Weights of a small GPT-style language model, trained from scratch on English Wikipedia: 567M tokens.
MLP neurons of a small language model. Each row is named by its layer, matrix (up: input weights) and neuron, and shows model dimensions 64-159. Each number is 500 + 25 x the weight over its row's rms, rounded and kept within 0 to 999. Numbers have three digits each.
Before each neuron's rows, "fires in" lists the words (lower case) most often at its 100 highest values on Wikipedia text that the model never trained on.

fires in: "was", "were", "is", "most", "are", "more"
L7.up974:507524494471527483497522514506494524494444517530519483493502525515467485506512467506514505472505552501497510461496503505507532527518497466466489503528498490487527470477436543475516496539500456483509495552489502468499480517543483513487464500504498443522504511510550529468508493491463492520

fires in: "an", "to", "invited"
L8.up424:514496539529471459508536489510464519548452487513488496535493481506486459458547501516491478502500490460511516557505536500509517505546519524467499550467463498497517481509495482520504538448548466508437553505474500527495520480499506507488475524511492514511544501517539517463479553463508508489

fires in: "which", "what", "capital", "winter", "win"
L5.up173:494507468507542444514528461498492490510491489546488509526495495547545478511493476517523525509507507479513512543469481478580523507522557507501506525510518486522592486530475479518500498471512471470515525490480496465493538476527495543497494503543515504503464546507495465470482476497483474527

fires in: "of", "with", "under", "part"
L5.up1010:509500518483487484484500497552496489468500483483497510513533499478492459500549544492429498501499466494464503536494490472519482455463513456469512493509518495484470524480512468538503500493500512528500474491466488519534493494517484515478478479483492500555437485527520495480468515479487528477

fires in: "of"
L3.up1283:520512498493475452510494507454504540498517490479503548460499504505475482448516516465510486482493471515503498530495507485487525491465520495461495529531497508496521464461513500489505513471566529534547474494525481480564552497505487541501481459552499511519510527445505516498505480487510495496

fires in: "to", "than"
L3.up1192:460503497435523538462480533499505523486471510503507466448507493463498472539491526509550479493477483485524479463529536516491519457483473541503513474495473535536531511480502481519493496528513484498479508550474543431502539511491501499493531538511501480492453512485478465535523515491514527486

fires in: "a", "its", "most", "united"
L5.up163:525482434537532516528507476460478524520480526530529474523506486493482492527460494487469544493510518490500504501475521511500491545501500494467503513480547491508530529518515483524500463492449530426516478518510472499495475555513475496506458477511543486542511479473506473505497506499498484511

fires in: "on", "in", "up", "to"
L3.up614:517475508477501489561539535474481544510494546522506495514529553540510488498421492500478507483514474454511540487477482459497465522542547497526496463532503459509527478549509498483511481481531515461526490490493531479446514540507499511473544465476453532497503509486513533520508524525515488531

fires in: "to", "of", "at", "with", "for", "like"
L5.up828:573513438483511511510474508499493566489492485527488503518465538491500510495488504527491509494501510543487478481491485502553487524551471522507523529474529538516529464516520492501560465493480483440459508487516456515500484530491480524502534486509500452464510440502528509496455486512502507471

fires in: "in", "at", "of", "for", "atoms"
L5.up1032:488463519512516522494498506476504537500470520502491496478455519515512480503496500530511487500481532449500565507508496500475470509519459473478498454491468533486529487489488476552533465480519495556513500499486478481474510494490501515458541463470549493449510486505492503513492511465467508494

fires in: "most", "not", "as", "to", "more"
L3.up1479:500503508546521488500497502470505470511499544484491462514481472498474517482462529443491495487448512537528437515483480493497526541478562468520507471526498452523526503518520459497499539479528515468538506542495459503484519521491482547447462469459507515487549519528484505479507521533483505532

fires in: "a", "was"
L7.up711:506506498478469508528443523520492521489479466467501476464516520501507434511483513536467507477490478478497492524482471484484505512502563500457498496525475470479494527532536453501518478484537506509527509542503513488486498520508489471507491513491560510542455487530505482492506529529501482444

fires in: "served", "a", "known", "such", "its"
L3.up1455:543520530517537482543498522479501494486460511499531514493514537514505492467498496545501499525502497533475481518492496501503468501490531494497461527456519501452525510476486535425519462517544469450525459473501522504476511521512506487485463484464506467495486470485472524511499504504489539478

fires in: "who", "i", "and", "if", "as"
L8.up1233:489491537490529494482522507524518486494478496492507470538510535472519499508425553517536479484488521487501499497477447458521483450459492522493536527480472482510470478530534476522565513495444494490446479519533517521498567513529462492526477558537493522485506504511533489526489489521488505506

fires in: "a", "jurisdiction"
L5.up939:498484463512564551516553515453473533506478523472506482490438491499510513492495539512487515489470461521493530460473498521482494479515516492517469483505460470484506502528496467494498482481501469518507484508450468508486527541486479520498501488452514509450484497513481487478521485543473459477

fires in: "to", "not"
L5.up817:535516496468499431532506544513537490495462501539503515493525525526528455469489494525477468489475464517496518461507493557512520466519501520521489514509475508523481524518531497520502507532514512488512499543461442452498465522535505506475538537480496486497549495475525481503492489485522529516

fires in: "number", "code", "round", "council", "will", "would"
L3.up917:513534473503503503486532489471531491463474506480485525462462529530477534523511491493512503519512500486520466484437539523507519540509487505491474503528470507478524541469479507489524529490515519507450476525518498507525491501493457544506513458541509529528463492512482487480513494525486483492

fires in: "of", "not", "are", "were", "most", "first"
L5.up1024:537484507539524516537473481461488480499460490460531470493522510505466503477517475465510454516522515528496504500502536532496540511516485540519523521471534435477511510469496492496474507491488499481476470521491517472518503507502540529477501537500528476500462518475495537470511487448518517507

fires in: "and"
L5.up710:479534504486528447527503521526525489507500490554466537501475523504556474480521532521445527431482496469502469501480486465534550462535438543538494493509527521453511472502539479529480497501522512470520509474506531502530550500489492494529488463531516490501487518532491528506524468490453536467

fires in: "of", "s", "and", "the"
L3.up806:495469526527525508493478468505532495487500459492546455485476463482512537488479535524487487543528519520504478494531500512496489516500511531487533500524561505537512491517556522493532494482477505471508474482520490520464512482509480470489520556516432546447490487465507509497515508530493507477

fires in: "both", "two", "three", "four", "different"
L5.up12:495459463476515506494503523514529457484521509560500500526491537458549485512520451473510499482508527490491463461530488538503522472497547503467537510506470468488486463505512450512493487485496513485523492543545500481521494519483517523506466516481516496506490496537504492527543496512493481499

fires in: "of", "in", "de"
L7.up1466:517479527482474530521507530539491550562471504503493461494513480486505524493502510500502496493471453486450497495525492500481518498481531489458483555484517531487458479488504448534470610496536487536486492554461493498531488497468500466489554501518501505499503523541512555511512494453492460470

fires in: "in", "to", "on", "at", "maximum"
L5.up175:461512492504537488499498478545522505491490479490485456519523541485542477480458514477503434520543531457509533501531497507504444537514459517498488516484502530496537534515465500488510514489512530525501514492511478511491507565473481455494503537522468536501472497450519497516498504504523485472

fires in: "it", "which", "that"
L8.up1254:523454461485550503448502471525499510555526424499485493458514476493547487511511496507504489533505495465484516478538479490466521425514493525470462507510517503513490463498489482491503526482511512510501509533501521515530493513525504494531493485456496492503478510517498510493457506490529533501

fires in: "of", "not", "on", "also"
L5.up1428:451490471451503514519500535477477498472500529515528476489471483542518524512474505514469507524521486527553493504515501494494496510524472484534527454469532481550503507472450519520547509502521486495499549516467475491502504482525478517452525515514517472471538495488497499502531542450505516488

fires in: "the", "local", "chinese"
L7.up694:537523531494461506505475508488523532509525467499529481508490533483532537482505505440499536465476501507514518466507475482484495504505481543468491491497524539544508498487458470533460481502497522495480484481504479498545507557494510536497511502489498492484492509550507457448467543491478517510

fires in: "can", "to", "could", "would", "may", "not"
L5.up780:480490489519506492507508532528528492533471514494494463502477485475504481523503504492519512489518481489563530475501530514474497491511485512508513528513492502437526505502543473482465513481505486549509533534509534489478493498539467473456536541504490505500477543484535465478521457535529473514

fires in: "of", "two", "s", "three", "six", "those"
L5.up1486:529475519516517525506499528522510469487498517524486468524482467514490501501506498474443513544525495497504475445509464497525465506539527466448503474493526517451547472511487494464522503535490509462494475487488497499459468475511484535478511454514491490458527478557489507495487502517482473498

fires in: "at", "atoms", "satellite"
L7.up1205:486473549469509497484510503501508538480485528536526526536484456482518436508489472492506504505562526476529486512508514493486494494486520540463508545496492533472546485516498489525488518493541546437527498493529471502500522512520505489489485504508514505501549459461473488492480457555479522454

fires in: "which", "what", "where", "as", "the"
L3.up1182:461534452509510486510491489471508517516500421482529467475477509514471512491475510536501506513507536501487496510509474493493508541509534481474517498514549567522501513498482473472517483506512514483485527484504509518516502532461457512486473508433543489437517498525518545458475502482516490497

fires in: "the"
L5.up903:484458520493506510518513510485512525472519496480522483518456456514483482482478488514488509518523471521502533538461474490503491489522459510494442543483527490536515435512506475491538413462477507483532495486466517464563497542517453504502530482553513482515465508444492479475496538498484508520

fires in: "an", "anime"
L7.up388:511522534465510500474498484520492458538509501492515494520530515490483493501509448497521532497511534479509527545529515513504475511493521516492497517520466540506479484507454499525527483494500423532549471475523520526534477475485439521532489503477504469523488477483536514551467505437516481537

fires in: "at", "born", "located", "to"
L3.up528:520472546546500463493495489500538535535513486478528496490492464526479521508458468526498505520517515453510499494475508498481503521547484522497504515485552496486541481491525473519509467514500511488488526500509492473478502484512511478533492520497484544519524493508564527534522514518523485518

fires in: "and"
L5.up1119:479487483537537475509533487511481510514507507480538528445502523505468537496538464482434506510461459504514510481487461509506494481511495513499454470431477502505554462512490510478487488530480519436490503522530473544466514548494489546490443519533526498502515476482499508481510488530480488521

fires in: "which", "and", "plot"
L3.up309:485469491496503477508512481511490482517540494468454514473526508542481493467506520472557495547473517534497491486482465527494457496492490500480507506482476485533499487509514558496559477484431458494473534505482481530475507501502496524507467554527520506466512511519498525457501498469500505484

fires in: "as", "of", "los", "san", "la"
L5.up1293:485509509532492493501514492510471501489534507513537508471481547492514535529536535496522527450466489470497494489501541512502519479495500513498552478537500487467506470519485425487523490481508506474499537534473524435510463521550501492459484480499503481436486486518507535510496493510463487504

fires in: "and", "by", "if"
L8.up145:532497482482496507537522521527476508489527526540476510487476476521476472483475505471527457482469527494481478517495497483557478467504465482532441518493499467517472487499521464472508509510523485477494534501508461499495506521524451469499495505549484462522497507561528534508484494454464452564

fires in: "as", "elected", "appointed", "each", "of"
L3.up415:511485514478528498502479491517478489507500490495475509507490501502481525460492541491485483503485533483496465523493502468500524468509557544492480473476482468505496502466494448505489475536537471482468510494461536510468543522470476573441500535516513479494504463445520505490493527507474500529

fires in: "of", "is", "m", "s"
L3.up825:518528461549482513520529554522510505422458513472512475554530515539502528489499557483519467512461517472485472511445510478505467472520527530490507492475489520489505502508495502484493483470492466501515496550489531494519508507515527514494496460548439499476513473532503492480530483455474483499

fires in: "of", "to", "help", "helped"
L3.up1450:508501516499529492490494501512501469504487535490456575450491534491543506498501520479499503455535459500548436512517512512490499476526489496496468482540505529515501504525504471490512481476529520540532504514507463476495504499463545506518535540537485487525524499546514494535490507520486494490

fires in: "it", "itself", "divided"
L3.up813:478478519508519476505515432474512460510498497525500500541483456531462514536486507508490532483513461447506497497504523531495491526515526528530488449464497508498521496524498536514461525470469473475538527517511507508545509509487483485519506477506496507491515496515487488493509538481547521498

fires in: "and", "to", "on", "which", "urs"
L3.up1430:475473446553482457498508489521473506495529489532479505469494490485483552504470513522511539437503469498505511511553496499518511468523466541489485470479491515511503505475497436528510489503475496530491501516510451500508474502520473501464481547522488515547541488557478513525506546522504501553

fires in: "the", "in", "of", "icarda", "from"
L5.up1291:529494516427503534480478477505487521481486484472455477522463533468502490502533507545514516503518496505505504491532457508498488500526490511536439475505492513514467503514543442484511484449469500486468493483492459491466517518493503459500501533490507500511455481529527490507494482498523516512

fires in: "with", "that", "the", "when"
L5.up218:513497477467502501496480531500512524511479461514487471555472502501480519518539522572479511518520469504456491525467481502518484490491516508442483515486519535518523466491511447547518501522542516509496472468496509509542513585563521486489449460505523501477505482484494444489499534501490499472

fires in: "at", "and", "from", "m"
L5.up543:493465493511476490488482470550529530504504518533487468503477467506531504517506493553480504551533527496501503505537491485517502523510490532505493479470532524517505513468446512523524533447503499476507507473494518503520500515499498503497441530492477542539477517457532528519483513499480476533

fires in: "in", "and", "of", "from", "the"
L7.up1199:493511476522483523510507537526468497491440507488530460524494481515459500581480499498503481537552519489523469511505502514495508481523500484454489490474541494499473473488538503483494530521493503513499530493531511494471478493507525545487521493441518476538495525488453472437463453484440487492

fires in: "who", "that", "which", "to", "from"
L3.up144:496522499510493529469512496461509487533482525505492509511483509471535489462467506524523503495490533529531529539498479502491456512561441527514520489497519543504513515474501517521467472497520507525489503507484481476499467506459518495505522513472523498528508519506493488463456500466487499505

fires in: "he", "she", "herminie", "thakre"
L5.up1274:526521520514474525496473498506497496516538484487489472522551512514490503512549485488515528489519481477515524539506492539529506513484466500520444505452494485535496497538508506505522484475495556524527497485507528539500532445484529479461510521491548475505496490505473480469435446518468515512

fires in: "film", "album", "song", "movie", "single"
L3.up476:487498485518518461517485522540491498503531461493511492524472508520476479466475575493518503487530484563525518512497478482484476543518514548451469511502517510510505497493475519494498481496460459527500473504493495502477513497477462503512567519491480485489504491500496492503472471535520486493

fires in: "and", "or"
L5.up20:452482541502456492495477477528477508541493512554521471529472459526514496459531512550552478474504509505463505531560473492531510456491526529510467500473537499491500483484497492504562492511466479492468494471501496506494498513563498450518486511501518456523493547499473481518493515490478465500

fires in: "to"
L8.up282:512481522512483522476476509473518560498505538494476477495509450486524505464472460526517476491527473509536507520496525455523506490519517527471511543484451481518478470462471508524487522456449510505507512498500483461530485481513454510500503513526512529487451511550519504483468511474503495472

fires in: "in"
L5.up1485:513542493484472526475544536465524483479459499514530486490510471547517527459461591522506497502465493496440539540500490500496497526519526499525486444512491518521518502509485508510489492522480518499515469493492495478514512504480511533513480529500481501489474530466480440546505513517486525503

fires in: "a"
L5.up293:442473464499516522453502528476500446513469482476486510520522481500481506477513507552490528500479524504489515484490524519468491495514518530503508546461486499493495527445523516513482465466494498500509505551508484548504493529515443479498495524481484503457476555503530492494510502479530520489

fires in: "of", "in", "studied"
L3.up1110:503491556542545512517486506507522541528480503522472476509503499472493461511454498498501505500468492489443487496497542486483484473523436480485478540503503488499483482491517447480507516505513523539515535497561478505464509482510494526500542459511441538508517485477508518485473499508511517441

fires in: "the", "and", "with", "as"
L5.up1228:490524482526456541518496515502494488546493492552514505504474499499478523514512521523499509494532495513481491515480495510512498471509509566453471512496516458498521473440471476515479473501472512533530543529486493521494451523517460518503523485500503431541496479444482482522486492465471510515

fires in: "a"
L7.up1170:520523457513481481452481506481493527524475473466506522501465481495492501494498496600480521493504462484540527484464521491478449508524495481522524490523472504471508508488492537486532504486551510478507500457509527525492524518507488488512514501505488501452455527465483509519451484478541486494

fires in: "an", "another"
L5.up571:447510447501479515478492510470509477471515523507479453516517481520485506476485454486538492488493514531487539535491490505457507507446510486488470520518508469508544555512505472512483521519512478508495489476497539475494503521509502497455440483508537485496507507481505467505504464486520481512

fires in: "a"
L8.up1191:513503490490506473499507484509499498514456483493507522488495513538506504489487496533490469489496531526475504522483494560505450483498540533513532560498480464432498503481500511499546513523480501468490485479520511500499519526510467484485556499497485504506492536505473477529545499484453498471

fires in: "to", "will", "would", "i", "clapton"
L5.up574:482530525515498491462473536478477565468527543514513531510465519475458493469499475492547502483506515515533518478501507505528449511519493504540478475491490488462477504509516498492500509487495528469491490471503474501499486479507489478485501490487504481518525493537466460463514501504470452499

fires in: "of", "on", "using", "series"
L5.up1230:494512479504484497503527512524508490491509469504480504496462492472523459502514551514451540535520469507495475457509477497457491489518479501484504507465504540439548532490518497526473520485505519535483492474548471499531498543488519464501516518533467512516489506473485463507518487491534504501

fires in: "of", "alessandro"
L5.up1048:496495500506501528489492551495475502527440436515471537518461479503513484510522517493477478510502487495503480512493520515481545509472514464532549484513479514487502496498506495478486517469517483544549486502458528474478521496458512513504497524488501497495459485459458498495511472465511506582

fires in: "in", "to"
L8.up537:488491479494470511494477520535509477518490448463516458516472545522537484500445515482522519513502437534512472527538494509518517485518474456487486492510541496523489515468490500517461527496504528492524485526505491470532499502529539408469548498477494503482469509441542513500511473486519471483

fires in: "an", "one", "any"
L7.up1489:513514516477494540533487491522520518550490490448510497485484501482501494500487453436451528538518513472446482494528493483526483514486518487488507521497469523534525512526516498448513490462501530517501487499435498548548510494542487488483490526496530526499546492475500529501518479491491543543

fires in: "same", "following", "only", "that", "two", "great"
L5.up6:476475504526504543506486483510482511504517488507466508471487491528518555508517442567499496509481473519514497495529501479521509526473498528516491488517493502462502492463510431531479504532543504529558518493523479540490494531550498480514507451443563477499480509465518531526478504498528473511

fires in: "as", "shares"
L8.up793:498473513469493487482461468506542463530468510463538482518473533490521492489480539494471486504477500470488519492497484535523484508477488486468536488528496456492495470480537534496509511474506504511488513520490498471517498489493500492492472504466577437491493499510487473505483505504456499564

fires in: "but", "as", "if", "so", "because", "with"
L3.up1461:498509523436519507543470520531492525496500526482457513479475513506486507535495532540493473483550504488481495490513511439516466511483511501469475518470501463490516472533504522512511503506485509508466538500474503498498491457524513489514525504493504529501502572540486449472479479461501480506

fires in: "and", "a", "as", "chief", "of", "chairman"
L5.up703:473498512511502467483498485500516497537465495463488510471465508474496481453479491470479478497502472503479490526547492509435504525532540515518491531518523458522512520524531472498523551528478501488489498478464447535502500497511469501527518507501507500491535459526522469533495516503456516487

fires in: "an"
L8.up552:455539489481501530477474502506507458515462553518535504496517504492468487523495494473495489524519549485516485480498471518492521497496471500546516480505485463538537484476513500483456471487511453514490477450549511512532529456502498542496509494491509480497493441517474502477483499460513533524

fires in: "he", "and", "that", "fiedler"
L7.up1434:472475480546514455445504488495512479537516486457486529539529511468527501491470463504547480460499490499487530501521499496560487513521513523493529535495520469510529533488494467549542517470446467516524525494481523511487535499513484471475501509497528450519511530495460499496474498514464496525

fires in: "this", "a", "an"
L5.up338:493487516517519540518510473498498505489492470541479456497477498471460485519533497468491511497506514484521496503520479522516489491516488545506488535483476461495516490500515470537497506491535499546480480509514524534493508516507452525511501503498505465509504458510481456491488497492498484534

fires in: "and"
L7.up722:540489491515509517504464511501535495522518476489499497521459473515494547491478487497485493514481514558513494482526479470490486518499524535515487487464508494486472503474470525498476513478479512453491486483510492503482481485472514475531547547535445500481495560513514483448466552581524488490

fires in: "the", "this"
L5.up455:494488493489502460488481525554529465482542525517482513514496516500471495522461506506514483491514493528503551507454476508516484482494533517503478519468470493494528480544512493479511501487490490538492518476486500496498513542508495496497463495478519517460477558523458477463471479544504475504

fires in: "after", "during", "detroit"
L3.up886:494454477460504517433482525468517470513512453537543526475489450497493500514479459515478505526504455460543503477526462491568529495478532534464486489522530462473466519531496511486489499481492516506472485507495491469509504495541519496505529509495537515504496518524491517502506513534519524497

fires in: "to", "could", "should", "can"
L7.up475:518482503509523489494478513495503475515481479540478482487473471505500520499530491556494481479500466473481470468508544483487504519499515475522534525464496493434512540489537475522465516495477477546492479498504498472522529493448513503511514512466560514546415507499528505469482493516508521470

fires in: "to"
L5.up781:502484497484488534501501470515489500486512487490530514443483514500539550513491559520471504461529509472563541506482573486512476482521550528481510520494457461471492485477536495462498527524490517527487494525513470503470462521550468534542502504497521476492454519514484511484457501466512513478

fires in: "for", "to", "by", "of"
L7.up355:509525497514494496502510538487518568502503518502516471477480469500496486531493466499505534472494511508480538474510528491530547478508485498486470486522498453481502508492479465493497549459519465543472526502528505501527513548543480510502509512509490478522501498442481493501495484534504485500

fires in: "to", "would", "not"
L8.up232:493465465516503540484429545506513495471490489506477511479481513512481442521472519536506476508487507501498453467489509511510485466537488534516484502519502516518513430497512517475532479491499455459500531486495498526498492519510502509531455511509488470525513487498482472513530460487510539485

fires in: "of", "to", "was", "with"
L5.up910:507496508461484454485486534470504490477521452552487530503482512506504476484483500515508480520492516511524447518472502473524487488491541485484497499499486490492503511480475515504471507491486513514460453510506490471507482524551490503475504573485479513514536537498479559531461505549473463439

fires in: "an"
L8.up620:527503485482456514491481480515493524491487473480489476493506550540458467477482505508498540519508579465472533504494511520463477504481471519516509485494514481525551510509489509501515513477523458475466492520524522524518507480490495505501497494496502449511524524500502516508515524487500502571

fires in: "a", "more"
L3.up892:492508496512513528530485502475497512499472459486503483520515524503530462504549547543498470465507520481564510454472531502450499507441507504549484519474481435495524495502519486497513490510503533483499538516477511500490491484488457493485480497486486488503512507505522483513507478489476529534

fires in: "in", "of", "to", "financial", "on"
L3.up1059:532519517499535552470524517479437502533464496490506530514483534517523496559488482504486513499528480520531496523491483460518473511548491478531500553487489529462519498471487526517501491491480517496462500479480480484479487532517461523456491517494477497518512505482511535435486508479512531511

fires in: "would", "to", "not", "could", "or", "t"
L5.up942:496510504516518477474492500493511549505466502495443511546498515503480500483494459465516451531504507464501492456493517502474511505496495516511443505499462501502571509482546518511510514535518464509477479500529490497472481485553466497510503495493490458473441524474483488497506495503530476465